Part of a small language model's weights: rotary positions, 554M tokens.
MLP neurons of a small language model. Each row is named by its layer, matrix (gate and up: input weights; down: output weights) and neuron, and shows model dimensions 32-159. Each number is 128 + 24 x the weight over its row's rms, rounded and kept within 0 to 255. A neuron's up and down rows have the sign that makes its largest values positive.
After each neuron's rows, "fires on" lists the tokens most often at its 100 highest values on Wikipedia text that the model never trained on. A number after a token or word is its count.

L3.gate274 [ 76 129 132 111 115 115 112  96 113 161 157  75  90 131 128 149 108 125 124 111 100 128 108 132 136 158 144 110 119 164 119 158 124 144 144 124 168 116 120 149 142  86 124 133  99 151 140 118 144 117 106 105 114 161 159  75 177 118 130 125 113 178 143 117 145 116 128 112 165 121 178 158 136 129 108  86 132 149 127 127  97 110 112 128 105 129 138 173 147  98  96 181 146 142 102 119 134 130 138 103 106 143 115 125 127 149  68 101 124 174 108 150  91 102  97 110  90 156 189 119 126 156 129  80 140 104 176 160]
L3.up274 [125  92 121 123  99 109 131 140 115  94 111 142 119 133 141 128 107  93 114 131 118 143 127 136  95 112 147 145  84 155 117 121 125 163 150  76 127 119 144 118 183  86 126 114  95 132 141 147 142  78 170 110 146 140  98  75 140 154 143 131 147 148 137 168 114 139 127 150 109  94 151 101 138 127 156 100 103 113 190  84 130 142 198 140 141 117 116 137 140 123  97 121 185 129 126 138 126 139 151 111 131 135  83 157 114 154  92 116 139 119  99 143 134 126 118 122  98 161 142 138 121 115 111 116 139 130 141 191]
L3.down274 [134 135 114 138 142 100 125  94  97 142 129 154 177 143 137 152 140 160 137 101 116 122 138 125 133  91 145 122  99 160 124  99 130 149  96 116 122 120 148 175 181 113 162 130  94 154 133 133 130 121 118 109 156  86 129 129 141 171 132 112 101  94 137 117 100 115 117 118 125 147 126 118 118 139 181 132 171 118 149 143 169 123 164 147 132 147 202 150 143 146 105 113 113 131 116 157 135 174 116 114  87 129 124 194 124 148 123 134 156 150 130 130 101 104 112 124 176 139 132 153 128 133  98 144 162  83 130 171]
fires on: "==" 50, "===" 19, "y" 15, " +" 6, " every" 5

L5.gate571 [111 155 110  83  94 112 166  99 125 125 125 128 153 193 161 130 112  89 152 144 147  92 120 101 139 133 134 114 154 101  95 110 109 145  99 117 131 125 130 116 140 110 118  77 109 138 130 134 143 108 157 147 129 142 120 124 121 101 111  63 126 109 138 112 112 108 113 130 121 135 122  99 101 145 136  90 142 118 117 128 140  98 140 118 101  92  77 152 139 128  56 106 125 178 146 108 117 130 151 118 161 157 172  98 142  59 129 120 134 156 148 102  84 129 120 134 123 125 124 108 129 134 144 112 143 124 126 149]
L5.up571 [140 115 101 155 173 103 101  93 101 133 142 121  76 178 116  64 126 129 137 134 117 126 133 145 176 136 115 123 120 115 148 133 177 129 103 115  91 110 110 120 145 118  91 126 131 114 150 120 138 115 125  80 153 119 121 171 104 144 142 107 134  96 116 132 115 113 188 103 178 131 117 141 120 126 137 155 142  77 100 121  63 148 131 113 102 129 113 135 135 130 130 139 129 145 123 129 130 149  97 136 146 113 119 148 111 131  82 159 138 114 126 122 128 129 152 144  89 150 156 111 154 165 144 188 140 103 149 125]
L5.down571 [124 142 139 124  96 141 165 127 104 135 117 139 126 157 168 131 149 127 145 110 153 115 108 156 145 111 114 148 124  94  92 110 106 105 101 104 126  84 128 119 145 108 111 106 119 112 150 104 166 127 130 116 136 151 116 129 130 135 142 163 125 119  89  99  78 154  73  89 119 135 137 133 154 143 191  98 105 117 117 160 171 121 152 115 144 127 133 123 160 102  76 118 151 131 129 135 133  98 129  72 124 167 129 143 119 115 149 130 115 131 102  90 106  99 122 121 112 104  22  97 133 134  88 120 123 123 117 120]
fires on: "s" 24, "ing" 18, " including" 15, "d" 10, "ate" 6, "i" 4

L2.gate937 [179  66 117 171 129 118 104 122 140 126 135 110 122 139 152 102 151 102 111 104 139 116 102 126 150 128 124 144  92  93 131 156 129 142 107 134 130 109 146 149 136 135 106  97 108 100 152 156 118 142 107 133  88 123  86 146 136 118 104 121 121 145 125 138 127 161 133  63  99 112 144 108 163 142 107 117 154 158 165 159  86 128 145 160  96 126 104 116 148 146 177 121 134 160 134 118 131  62 109  97 145 160 144 143  78 147 118 128  90 146 141 121  93 134 188 109 122 166 128 167 123 125 105 162 137 141 153 164]
L2.up937 [133 152 137  96  96 137 129 108 121 164 134 150 124 108 131 134 128 120 144 118  98 118 127  47 118 119 142 136 114 115 118 165  79 118 135 101 188 156  93 117 140  96 126 135 141 153 161 147  94 124 114 150 146 143 138 132  87 126 102  80  82 124 133 118 141  96 130 116 139 134 123 135 147 113 134 149 144 111 174 150 139 138 141 150 112 120  98 149 133 141 115 146 127 122 103 138 100 134 147  78 112 157  83  87  93 165 140 154 114 100  93 114 181 127 110 130 125  88 106 144 142 130  81 130 176 207 114 136]
L2.down937 [100 147 143 135 135 130 150  88 155 186 122 179 149  93 142 155 131 145 113 123 104 128 109 100 106 144 128 110 147 138 128 117 117 108 164 150 126 174 139 123 128 115 143 140 176 156 133  90 168 142 122 163 161 146 125 112 147 152 132  89 142 136 126 157 134  54 130 156 113 152 129 130 100  81 130 146  94  89 128 135 119 133 106 154  99 108 144 124 120 109  69 116 152 105 138 130 101 188 126 118 106 135 113  81 157 128 159 131 159  77 148 149 181 128  98 138 157  96 125 123 103 155 126  58 123 138 137 176]
fires on: "ma" 73, "ing" 9, ":" 8, "ary" 5

L10.gate199 [128 112  95 127 181 122  99 132 194 135 133  72 121 124 122 133  79  91 125 126 121 110 147 114 153 119 178 113 148 134 122 148  97 184 125 128 101  97 130 149 117 136  91 138 160  89 143 148 129 147 124 102 109 133 194 150 125 167 130 126 125 137 120 140 111 130  97 110 166 157 106 134 111 145 161 145 129 121 113 201 133 133 115  83 108 131 128  95  99  98 134 136 129 124 178 100  96 112 120 159 115 119 117 152 125 159 127 106 169 116 131 121 119 119 100 111 141 134 107 123 144 151 150 129 145 139 142 125]
L10.up199 [152 130  88 134 117 153 183 128 117  98  90 158 108 104  92 122 160 172  97 115 148 156 143 142 167 125 120 140 138 121 150  88 140 112 144 154 117 117 107 107  95  80 138  90 154 126 111 139  63 146 150 133 118 170 139 153 158 106 105 142 112 123 133 155 107 146 127 101 147 163 132 153 110 144 157 141 149 124 111 159 134 141 139 128 170 137 198 118 110 149 119 108 119 138 145 132 116 112 140  92 129 127 113 177 146  86 146  91 150 104 146 143  88 154 124  95 160  90 137 146  95 146 133 139 147 188 193 129]
L10.down199 [130  88 109 132 149 174  89 137 114 178 142 136 148 147 104 134 103 121  71 154 109 110 115  98 113 111 157  74 155 167 141 130 132 121 103 119 138  87 102 150 142 146 113 142 104 131 154 141 154 103 101 155  94 132 129  99 158 151 136 115 143 100 147 103 167 122 139 132 148 116 108 128 147 106  92 137 146 120 116 111 109 119 100  94 119 105 133  90 101 136 195 130 169 115 138 108 104 122 153 112 113 130 152 116  93 113 114 147  99 109 123 152 128  88 131 115 106 121  77 126 133 165  67 146 156 139 165 128]
fires on: " A" 36, "A" 26, " O" 14, "O" 13, " a" 5

L4.gate103 [121 117 153  91 123 147 120 152 125  95 128  99 159 162 114 135 123 107 123 143 110 129 155 141 112 131 126 106 107 128 137 118 151  72 119 107 128 134 156 131 109 117 129  71 114 115  97 127 133 112 137 133 126 179 155 122 119 122 101 120 106 118 107 159 114 133  77  74 164 118 138 137  58 153  94 125 133 133 107 144 111 131 136 147 149  89  88 153 135 144  83 135 128 112 132 135 105 138 117 162 114 129 139 122 112 127 127 135 102  93 152  97 134 131 146 115 116 110  79 185  99 148 129 136 162 146 134  94]
L4.up103 [109 112 153 130 105 132 117 133 130 142 138 107 151 100 115 134 139 112 139 128 100 116 123 140 145 125 132 110 105 122 145 129  99 153 126  93 140 149 141 148 124 141 168 160 133 104 161 167 116 140 116 133 150 161 131 116 112 174 115 104 156 122 137 123 128  85 129 123 136 131 106 178 109 117  97 137 144 114 135 101 122 119 176 100 121 110 142 103 132 179  56 142 169 115 150  93 134 181 115 137 125 113  79 103 138 143 129 137 134 138 110 145 154 144 145 135 164 129 131 131 110 159 102 119 137 118 135 133]
L4.down103 [ 99 173 145 144 136 100 145  96 107 164  95 135 152 124 106 144 147 100 105 143 134 124 107 190 126 148 128 112 111 129 110 180 108 158 114 147 111  78 141 117 138 135 131 124 139 125 127  93 107 107 111 126 110  95 117 128 145 126 144 148 163 111 139 111 115 118 122 118 116 131  93 125 168 137 166 118 127 141 116 104 164 113 128 119 112 132 148 118 139 128 114 155 124 104 135 156 141  65 176 103 146 121 109 114  72  98 149 109 165  89 141 126 124  48 107 114 106 136 145 150 149 162 116 102  89  89  87  78]
fires on: "min" 18, "ard" 16, "d" 14, "s" 12, "nd" 10, "o" 6

L10.gate464 [162 143 122 154 142 118 137 155 143 145 138 160  96 166 124 156 144 139 142 136 125 152  89 135 142 123 154 101 107 148 134 134 147 139 107 144 173 143  97 142  78  93 132 144 130 151 121 130 122 157 164 112 113 161  99 133 100 116  98  88 146 111 145 125 106  83 118 130 135 125 173 135 137 177 136 169 113  93  99 127 156 134 129 113 122 143 110 100 133 107  68 103  99  94 119 149  93 109 122 141 156 141 135 141 142 151 150  80 116 143 139 106 118 115 126 120  68 114 176 114 169 148  94 145 149  80 159 120]
L10.up464 [123 105 124 129 124 131 107 120 123 101 120 148 114 146 123 125 121 171 148 154 152 130 119  94 138 109 133 121  85 133 166 119 118 101 117 174 122 136 127  73 128 116 149  78  95 103 134 104 131 145 143 113  95  94 110 150 120 144 113 113 131 104 136  95  91 112 161 143 144 138 177 141 125 150 159 118 150 149 129 101  75 146 124  91 153 149 113 147 123 109 146  99 160 153 106 140 124 142 159 149 159 124 133  89 144 102 124 148 122 117 171 127  99 175 175 114 147 138 128 108 111 141 112 146 120 130 166 180]
L10.down464 [119 116 164 130 106 131 146 128 122 149  75 142 103  86 148 153 125 118 163 125 125 142 116 173 102 156 172 121  78 117  89 168 107 137 107 128  82 149 114 136 140 109 132 137 151 132  68  87 138 114 153  98 121 161 149 156 129 124 129 143 183 122 136 107 117 130 148 130 104 144 155 128 119 118 129 141 109 152 123 161 137 132 124 124 160  80  86 127  90  97 173 119 163 133 130 110  90 135  99  95 128 109 118 110 145 107 142  96 135  87  99 136 147 127 114 113 118 118  90 134 129 154 110 127 130  94 164  99]
fires on: "s" 36, " M" 27, "al" 12, "d" 8, "M" 5

L2.gate565 [ 88 131 145 159 152 120 162 121 120 154 140 126 152 154 133 104 131 103 103 115 130  85 129 164 104  83 113  94 114 126 143 118 119 117 117 138 139 129 117 153 146  99 123 104  94 150 157 157 119 158 124 108  96 124 146 119 171 121 146 137 145 117 137 137 116 185 145 132 146 123  74  86 138 142 117 125 122 151 112  86 111 101  89 123 171 123  79 132 146 134 128 137 119 131 162 149 137 160 107 107  94 137  89 105 120 125  95 109 140 116 150 129  90  94 142  73 130  86 117 100 114 176  94 123 160  73 141 154]
L2.up565 [ 98 134 119 145 153 152 168 106 139 162 116 139 171 120 101 126 130 149 108 110 151 116  90 137 108 147 145 114 122 126 135 109 115  81 100 121 181 105 108 151 102 110 119 127  79 164 156 136 105 161 106 113  96 136  96 127 159 112 144 125 179 122 136 116 115 143 139 136 148 109  92 122 144 146 115  92  98 161 126  79 137 122  87 170 142 151 101 130 151 151 109 144 106 112 113 159 107 152 118 100  98 139 100 120 120 156 101 131 118 121 140 126  88 128 140 108 165  59  97  83 110 135 106 147 141  95 179 126]
L2.down565 [131 122 131 146 133 161  94 132 144 149 138 121 128 132 131  89 122 149 141 112  94 115 104 150 128 140 151 169  93 120 123 103 112 178 107 111 127 142  79 117 127 134 127 149 126 177 112 117 135 104 100 140 102 117  97 118 110 109 129 107 168  76 155 157 158 129 133 116 123  63  72 109 117 146 136 113 120 112 119  86 102 135  89 137 140 145 125 118 158 106 117 136 119 140 132 142  97 157 177 120 138 111 143 128 124 144 117 136 138 104 136 157 114 112 153 111 142  84  59 100 112 161 134 138 151 121 182 104]
fires on: "A" 95, "a" 4

L2.gate607 [168 101 105 101 157 112 161 116  81 120 107 140 136 163 139 114 117 144 142 129 118 137 139 113 162  94 145 113  84 146  95  86 124 128 130 115 149 119 112 120 104 150 107 112 140 129 120 127 119 133 133 160 148 123 121 121 115 156 122 129 109 156 161 121 113 144 126 163 141 139 140 162 109 129 214 146  93 110 126 155 163 133 151 126 144  95 149 194 151 135 105 120 120 101 134 153 132 164  91  99  80 135 113 150 112 109 109 117 138 114 137 144 115 102 127 131  68 116 129 138 139  91 144 127 137 144  85 160]
L2.up607 [100 129 115  92 173  92 105 151 134 109 113 143 158 149 151 133 124 140 179 161 144 114 133 168 154 115 166 177 117 125  94 111 127 148 122 123 147 106 132 166 146 148 102 156 118 136 110 125 140  84 130 120 106 118 172 149 174 103  82 147 119 125 149  81 123 131 124 143 117 179 131 161 107 171 192 124  94 133 138 133 162 133 128 104  97 121 171 137 160 140  91 121 153 105 107 107 125 155  96 143 126 116 120 104 150 120 139 145 167 138 131  84 155  87 140 115 136 133 153 122 139 134 123 102 143 135  89 152]
L2.down607 [174 136 137  83 136 124 178 161 156 133 111 152 131 140 157 130 103 208 123  89 129 133 136 115 120 108 149 130 137 124 145 145 159 118 144 135 128 154 131 109 105 153 116 118 143  90 184 130  95 143 112 159 133 108 111 111 149 150 128  95 140 144 112 141 113 106 131 140 120 168 107 155  96 122 138 107 138 154 149 118 139 142 136 135 158 117 177 158 142 135  84 126 134  96 170 119  96 137 141 123 110 120 163 133 123 152 154  75 145 116 152 162 123 125 132 130 100 112 140 162 140 142 100 148 133 130  88 128]
fires on: "g" 29, " =" 26, " career" 24, "aged" 5, " place" 4

L3.gate219 [119 117 114 133 192  91 146 138 107 118 143  71 134 140 143 145 167 118 132 128 121 154 140 127 112  99 147 131  92 147 122 132 128 128 143 134  92  97 119 116 121 133 109 136 151 164 107  86  96 188 157 131 128 110 138 103 109 113 161 130  89 116 166 123 114 148 148 137 137 177 137 101 142  95 162  86  91 163 144 113 130 142 160 112 143 154 114 160 108  90 109 136 146 126 134 112 137 131 103 148 127 126 134 128 101 130 117 116 114 141 152 117 128 143 149 131 111 149 138 127  70 131 176 100 100 114 165 157]
L3.up219 [132 121 149 101 122 133 135 111 117 126 162 111 110 133 119 130 103 143 131 160 120 193 150 156  96 102 147  99 140 138 120 147  94 180 158 119 134 135 107  95  86 143 122 175 114 104 132 151 115 109 110 125  82 102 118 118 132 148  92 108 125 143 122 125  86 157 142 129 144 144 123 113 119 112 136 112 136 111 164  76 134 130  80 159 129 119 136 156 154  87 160 129 140  84 154  99 158 117  94 142 158 143 120 183 127 120  93  93 144 114 148 166 127 143 165 119 145 129 135 127 153 113 157 178 129 125 126 165]
L3.down219 [105 120 123 149 109  97 119 112 146 137 144 151 128 141 124 144 140 117 166 129 118 103  75 122  79 116 143  92 174 148 188  92 141 150 106 119 151  91 138 150 110 102 116 105 109 142 134 127 135 102 103 134 130 123 126 169 149 118 104  86 160 127 133 168 128 150 120 131 127 119 154 108 112 124 164 120 144 115 113 105 181 141 143 139  89 150 153 123 136 108 118 108 138 118 144 165 117 119 122 103 144 123 161  83 101 106  85 106 172  86  89 111 130 122 133 108 190 140 120 143 164 107 164 140 122 126 120 151]
fires on: "ir" 31, " each" 11, "s" 11, " every" 8, "y" 6, "ition" 6

L3.gate357 [124 117 128 128 126 131 111 106 136 116 140 118 131 124 143 130 148 134 162 110 103 115 117 119 147  83 135 106 101 130  90 101 116 145 118 122 120 134 113 122 154 103  85 139 106 107 121 184 121 161 117  79 158 107  67 180 128 133 185  91 132 162 137  90  81 104 146 121 167 122 126 133 133 140 110 129 109 106 153 107 154 134 110 112 143 142 133  93 123  86 139 127  92 134  99 129 156 140 109 132 135 137 130  72  97  95 138 172 133 125 107 140 105 106 128 167 124 134 110 130 122 108 132 133 134 135 108 161]
L3.up357 [ 99 145 131 167 109 126 133 125 126 134 107 119 112 133 127 129 128 156 133 121 159 157 102 156 103 113 150  87 112 104 116 106  76 100 162 127 148 128 119 159 151 122  93 131 106 120 146 111 102 107 138 100 133 152 148 166 171 116 186 158 118 112  83 116 140 118 140 125 163  95 100 143 136 161 128 154 117 158 129 151 149 103 112 130 101 150 168 138  99 126 137 157 143 143 115 139 129 135 156 102 156 128 128 104 143 147 132 132 127 146  65 134 133  91 147 141 164 107 112 173 140 129 127 112 119 115 117 134]
L3.down357 [100 127 123 156 127 112  90  93 136 140  95 127  99  88 139 133 132  95 132 120  93 132  93 144 151 143 108  85 145  71 157 125 139 128 120 133 101 141 115 129  94  93 132 119 113  94 142 119 141 108 102 169 107 137 166 116 123 145 115 138  94 121 128 160 138 114 140 105 143 134 173 109 122  94 126 102 110 121 114 137  98  91 165 109 151 120 118 157 166 121 139 130 137 128 169 111 131 114 143 129 143  83 199 127 191 146 131 113  91 104 126 135  95 148 148 130 171 108  82  87 154 151 147 131 130 116 115 130]
fires on: "or" 16, "th" 15, "e" 12, "our" 9, "ri" 9

L10.gate52 [155 116 127 155 122 120  94  64  89 125  93 120  71 139  80 103 139  89 135 152 163 173 121 129 130 173  79 155  99 132 138 144 174 137 108 142 106  97 108 100 125 118 150 132 120 151 142 127  81 161 181  99 128 102 135 142 109  74 138 112 149 141 154 158 133 124 111 114 136 124  90 121 144 165 178 136 121 103 114 153 123 128 155 129 120 110  99 117 104 120 101 114 121 140 147 136  91 140 161 130 113 150 113 167 121 122  96 121 162 112  73 133 140 147 153 133 134 123 113 147 100 164 134 138  86 104 162 149]
L10.up52 [127 102 150 119 108 147 142 130 148 115 135 130 125  90  76 109 124 144 107 104 122 111 120 142  75  64 157  97 104 154 148 111 145 118 100 125 104 113 154 145 127 127 114 104 120 117 128  95 159 133 119 150 125 143 109  99 139  98 114 146 133 127 158 173 127 162 109 112 113  99 116 146  88 148 150 111 156 139 103 100  99 140 115  82 134 160 102 114 129  98 106 156 172  78 159  95  98 134 137 138 160  98 133 121 122 100 162 113 135 138 160 131 132 181 122 198  89 137 134 145  70 138 146 123  94 106 125 111]
L10.down52 [179 121 115 161 156 140 129  94 162 110 148 147 133 142 120 130 159 156 111 144 153 133 143 112 124 100 119 130 146 139 131 136 110 110 110 165 122  70 119 139 104 123 140 159 137 155 171  77  89 109  83 115  68 109 129 135 143 144 117 141 161  92 161 131 142 133 138 156 120 113  91 134 145 100 122 167 106 138 181 150 143 158 119 144 146 145 132 115 128 123 146 116 142 153 123 124 152 123 152 107  96 105 123 201 105 143 149 134 144 119 105 151 147 110 165 111 137 150  95 186 144 175 139 100 120 159 116 145]
fires on: "A" 34, " a" 26, " A" 16, " ca" 8

L3.gate913 [123 153 156  76  98 130 105 135 166 131 119 142 117 128 129 137 124 119 137 131 160 151 112 124 164 155 163 126 143 108 126 148 107  99 102 102 156 147 156 124 158  77  92 135 126 129 136 148 133 117 115 135 106 135 103 118 140 133 108 133 171  88 113 147  80  83 151 114 182  91 101 124 175 143 117  97 137 141  96 118 135 136 142 155 120 148 168 123 137 127 142 168 134 115  97 135 130 141 158 116 117 116 142 118 142 143 159 120 140 115 132 155  77 111 153 107 164 166 144 128 128 141 106 125 127 154 155 165]
L3.up913 [114 118 145 115 153 143 113 142 150 102 134 131 150 137 165  98 138 143 155 117 109 153 112 108 142 123 143 133  86 142 132 135 111 133 120  95 161 123  77 112 107 125 114  87 131 122 130 116 125 122 123  70 129 108 129 145 101 142 111 153 178 121 147 148  90 105 139 101 147 111 144 153 127 108 172  95 100 100 161 100  84 125  97 152 152 135 162 104 152 136 146 153 155 150  86 122 139 125 120 110 130 146 106 138 109 173 133  91 148 121 114  84 131 133 116 138 168 129 183 138 145 188 119 143  77 135 144 148]
L3.down913 [150 143 178  67 163 149 166 136 154 151 105 130 113 149 102 154 115 113 106 151 133 115 130 164 100 118  81 138 102  89 121 175  93 141 114 195 142 136 172 118 157 106 119 125 134 120 118 125 124 134 102  84  92 144 131 150 128 130 119 104 148 124 102 114  89 137 164 105 149  86 127 129 145 106 152 110 105 135 104 143 183 153 137 113 114 125 161 129 122  81 166 109  96 125 163 122 152  65  93 111 143 123 116 118  94 160 128 126 120  86 131 177 103 149 148 114 115 118 147 111 165 120  96 129 119 103 118  99]
fires on: "al" 22, "ed" 19, "lo" 13, "um" 12, "d" 6, "v" 5

L4.gate464 [127 103  94 124 152 171 150  95 126  94 123 128 139 137 160 154 195 128 142 128 109 167 120 121 135  88 141 126 135  92 112 146 185 129 132  87  94 157 100 163 127 100 151 107 102 125 114 105 126 113 138 136 137 132 132 165 109 125 138 141  98 155 134 145 121 115 160 154 143 144 126 148 141 153 121 162 141 176 161 118 119 121 133 130 124  96 137 140  97 142 111 126 130 114 148 115  95 170 156 116 116 143 112 129 140 125 167 142 135 105 137 118 135 112 159 134 134 140 163 115 151  98 158 110  96 107 129 143]
L4.up464 [138 127 125 142 143 110 142 104 169 137 135 156 123 128 109 139 170  92 118 143 121 147 143 162 145 145 113 139 146 130 122 130  96 127 137 117 146 158 166 117 118 155 119 135 117 163 171 145 122 122 112 124 151 127 134  60 116 163 100 155 141 141 135 121 139 164 151 117 136 121 111 118 130 122  80  90 128 135 136 170  81 103 160 172 139 115 107 101 133 107  93 199  90 119 171 124 138 171 118 141 143 153 134 114 172 118 150 129 104 144 104 124  88  87 122 116 125 161  93 109 120  86 133 139 163 102 144  98]
L4.down464 [110 124 140 143 115  97 151 120 171 144 133 129 113 126 147 167 154 103 117 111 133 116 123 187 121 140  94 133 108 118 175 143 141 131 107 151 129 123 126 127 152 144 105  94 127 151 155 133 112 142 107 116 119 100 102 116 110 136 109 111 114 125 102 144 185 102 115 170 120 146  76 120 128 146  91 141  99 153 123 145 127  83 119 128 163 119  96 143  86 104 162 104  75 118 138 172 154 113 146 101 130 136  94 146 138 130 114  99 136 139 114  93 141  81 151 138 112 139 144 105 129 131 116 121  90 156 138 127]
fires on: "qui" 25, "cur" 13, "vi" 11, "ff" 8, "av" 8, " commun" 7

L2.gate835 [122 112  92 117  96 125 141 126 174 142 138 143 113 148 126 122 109 102 116 127 114 162 110 124 128 114 125 136 120 132 139 175 141 155 133 124 123  97 133 176 119 158 118 122 121 134 136 130 135 123 139 145  86 109 136 136 143 129 125 105 150  89 107 149 162 166 117  73 150 177 115 159 163 104 125 128  87 133 127 149 142 114 138 169 173 110 145 101  99 121 130 127 132 172 182 125 103 142  95  83 124 120 144 161  70 138 106 133 145 140 134 113  94 127 133 159 126 148 106 118 123 169 170 160 119 133 126 124]
L2.up835 [122 137 116 121  99 155 175 131 179 167  99 115 155 191 135 109 124 146 155  85 146 109 148 124 122 101 126 124  91 112 119 134 142 117 108 159 133 152 150 145 141 102 174 133  86 163 135 131 126 119 143  97 137 131 103 124  97 136 137 130 195 133 121 165 125 142 128  40 137 168 115 183 153 125  87 168  64 178 135 147 125 131 107 136 160 139 116 132  95 115 101 130 120 145 146 137  92 156 119 127 108 129 135 134 129 114 125 128 132 157 146 150 114 169 140 152  95 144 126 142 136 128 156 120 115 161 129 116]
L2.down835 [140 129 166 147  93 147 135 117 120 161 162 158 129 145 138 111 137 129 123 134  97 128 124 128 129  97 145 129 141 173 139 134 128 127 139 149 149 141 136 146 126 132 133 130  96 138 124 142 130  95 134  92 129 155 125 126 128 122 126 128 179  77 108 165 141 131 133 126 160 150 104 160 116 122 151 147 105 122 159 132 124 110 107 157 160 139 131  87 111  85 111 129 131 160 168 124 114 135 121 113 105  98 154 136  84 151 107 132 135 142 135 134 117 168 153 146 109 135  32 150 144 171 127 136 136 129 155  86]
fires on: "A" 100

L2.gate681 [117 108 103 125 143 123 126 159 104 130 147 109 130 159 150 144 152 105 122 117 131 110 117 112 105 107  86 127  83 130 182  93 112 118 149 111 178 121 141 154 112 147 121 139  89 139 133 117 110 151 177 122 159  69 111 141 136 133  86 122 150 101 132 121 124 118 137 110 148 143 143 125  95 165 122 114 146 173 147 122 157 100 110 126 142 121 115 170 123 121 129 132 138 105 125 119 134 149 133 141 101  84 126 107 114 149  98 107 172 111 171 117 139  86 106 162  79 116 126 107 124  90 160 154  89 119 126 112]
L2.up681 [137  95 154 106 137 124 110  37 133 144 141 164 118 150 149 116  90 122 113 142 168 125 116 130  80 127 143 109 115  99 133 132 169 122 148  96 103  99 130 131 102 116 115 143 132 119 148 142 120  76 109 156 134 133 153 130 103  65 116  64 117 179 146 159 133 110 138  95 125 174 135 104 134 116 110  98 113 130 118 130 144 129 120 108 112 112  92  86 148 125 134 188 183 140 137 122  92 128  91 111 142 123 141 132 125 133 156 132 114 136 102 115 110 125  92 101 100 134 140 148  80 107 129 126 118 159 161 133]
L2.down681 [116 129 113 102 142 102 126 196  79 131 103 156  83  94 113 165 157 134 136 127 157 130  92 117  93 121 108 132 112 111 160 102 112 111 111 124 131 157 110  80  97 124 123 124 139 108 118  86 111 161 151 135 128 131 129 126 118 135 131 103 173 173 156 142 149 132 136 125 130 126  84 166  58 143 110 134 166 120 116 130 173 120 118 120 132 142 147 140 201 110 112 120 137 161 148 162 146 193 112 135  89 110 111 130 102 125 124  95 159 149 132 121 145 136 128 134 112 102 125 150 145 121 121 173 110 125 144 115]
fires on: "th" 14, " career" 13, "g" 11, "Career" 10, " world" 9, " film" 7

L10.gate409 [153 103 158 117 112 124 109 110 147 142 150 158  93  70 158 134 130 105 144 154 126 152 143 165  58 170 139 129 130 164 159 130 124 155 119 131 141 116 142 154 115 161 176 137 131 151  81 114 164 139 116 151 116 137 120  93 132 145 148 108  96 148 141 142 132 115  85 155 135 123 126 121 120 147 147 119 144  98 126 133 156 144  93 130 111 166 159 115  98 101 113 144 149 160 123 122 149 114 120 155 180 107 118 105 116 106  66 147 145 145 141 114 139 110 136 120 116 153  96 102 137 158 123 107 123 113 113 159]
L10.up409 [101  81 158 143 151 128 123  93 147 142 130 163 142 121 135 105 159 171 176 166 154 138 119 118 114 158 118 107 143 123 110 159  98 157 141 157 181 118 146 158 149 114 147 146 137 115  86 141 121 103 143 133 124  93 153 110 109 112 140  92 112 166 160 145 126 122 121 152 129 121 138 104 160 117 101 112 112 115 108 183  99 159 120  86 162 104 152 127 111 151 144 118  99 107 115 158 119 132 151 112 158  86 140 144 116 160  85  88 105 121 137  94 133 116 119 146 161 144 166 117 142 122 122 109 158 142  99 157]
L10.down409 [117 127 152 120 128  87 131 106 110 125 104 102  95 171  87 144 130 138 125 130 134 107 112 114 136 111 169 141 141 146 111 125 154 119 162 132  86 110 123 118 110 140 122 106 145 102 151  96 122 175 151  96 116 147 139  86 111 139 108 144 162  70  97  83  88 141 144 146 113 121 114 142  99 124 120 136 147 123 169  73 135  99 149 165 149 124 110 129 137 192 136 117 144 143 115 107  99 121 123 124  89 167 116 136 125 127 165 164  98 149 127 110 140 142 145 156 117 138  99  88 120 159 133 135 157 146  80  60]
fires on: " " 31, " W" 22, "ver" 16, "mp" 7

L3.gate467 [ 75 108 130 149  94 131 112 142 187 102 132 114 132  76 159 139 132 118 117 137 146 106 108 131 145 115 126  84 152 107 125 102 146  85  99 184 123 133 110 147  91 111 112 187 143 118 114  94 179 121 156 107 161 138 133 124  89 142 160 140  95 130 150 124 116 120 128 144 110 153 131 117  96 140 103 116 133 133 127  84  92 132 170 144 124 120 130 130 106 109 125 110 122 139 126 114 101 148 122 190  95 161 108 162 103 132 120 104 100  93  82 133 107  95  80 168 147 126 116 101 132 166 120 104 165 105 166  94]
L3.up467 [127 124  71 125 134 108 108 156 150 105 117 142 113 150 105 150 135  81 140 156 123 182 163 118 117 154 145 154 149  90 120 171  92 122 164 149 121 131 141 161 137  91  93 164 149 105 152 115  94 134 102 140 104 117 133 136 142 100 143 111 110 147 155 104 170 131 143 117 152 115 123 145 124 106 142 123 131 101 123 103  99 171 137 166 149 114 185 121 149 132 162 126  81 121 154 150 156 137  88 108 116 185 122 143  51 146 148 128 139 177 124 130 141 100 152 140 145 170 106 155 114 136 125 105 121  87 148  87]
L3.down467 [120 101 127 169  67 139 114 114 130 125 105 106 122 113 102 122 157 118 117 128 117 130 120 109 136 124 174 115 140  95 146 119  79 109 140 157 111 142 131 149  90 108  95 147 125 152 122  99 141 146  99 130  91 105  70 106 113 180 113 173  87 139 145 142 127 103 115 134 108 177 140 140 164 118 132 148 115 168 135 140 115  92 177 169 149 130 123 118 125 135 143 162 126 165 133 130 105 141  96 158  95 144 105 158 130 113 119 128 130 144  98 109 106  62 108 167 142 137 120 115 132 151 101 124 152 129 132 126]
fires on: "if" 63, "f" 22, "t" 6, "ju" 5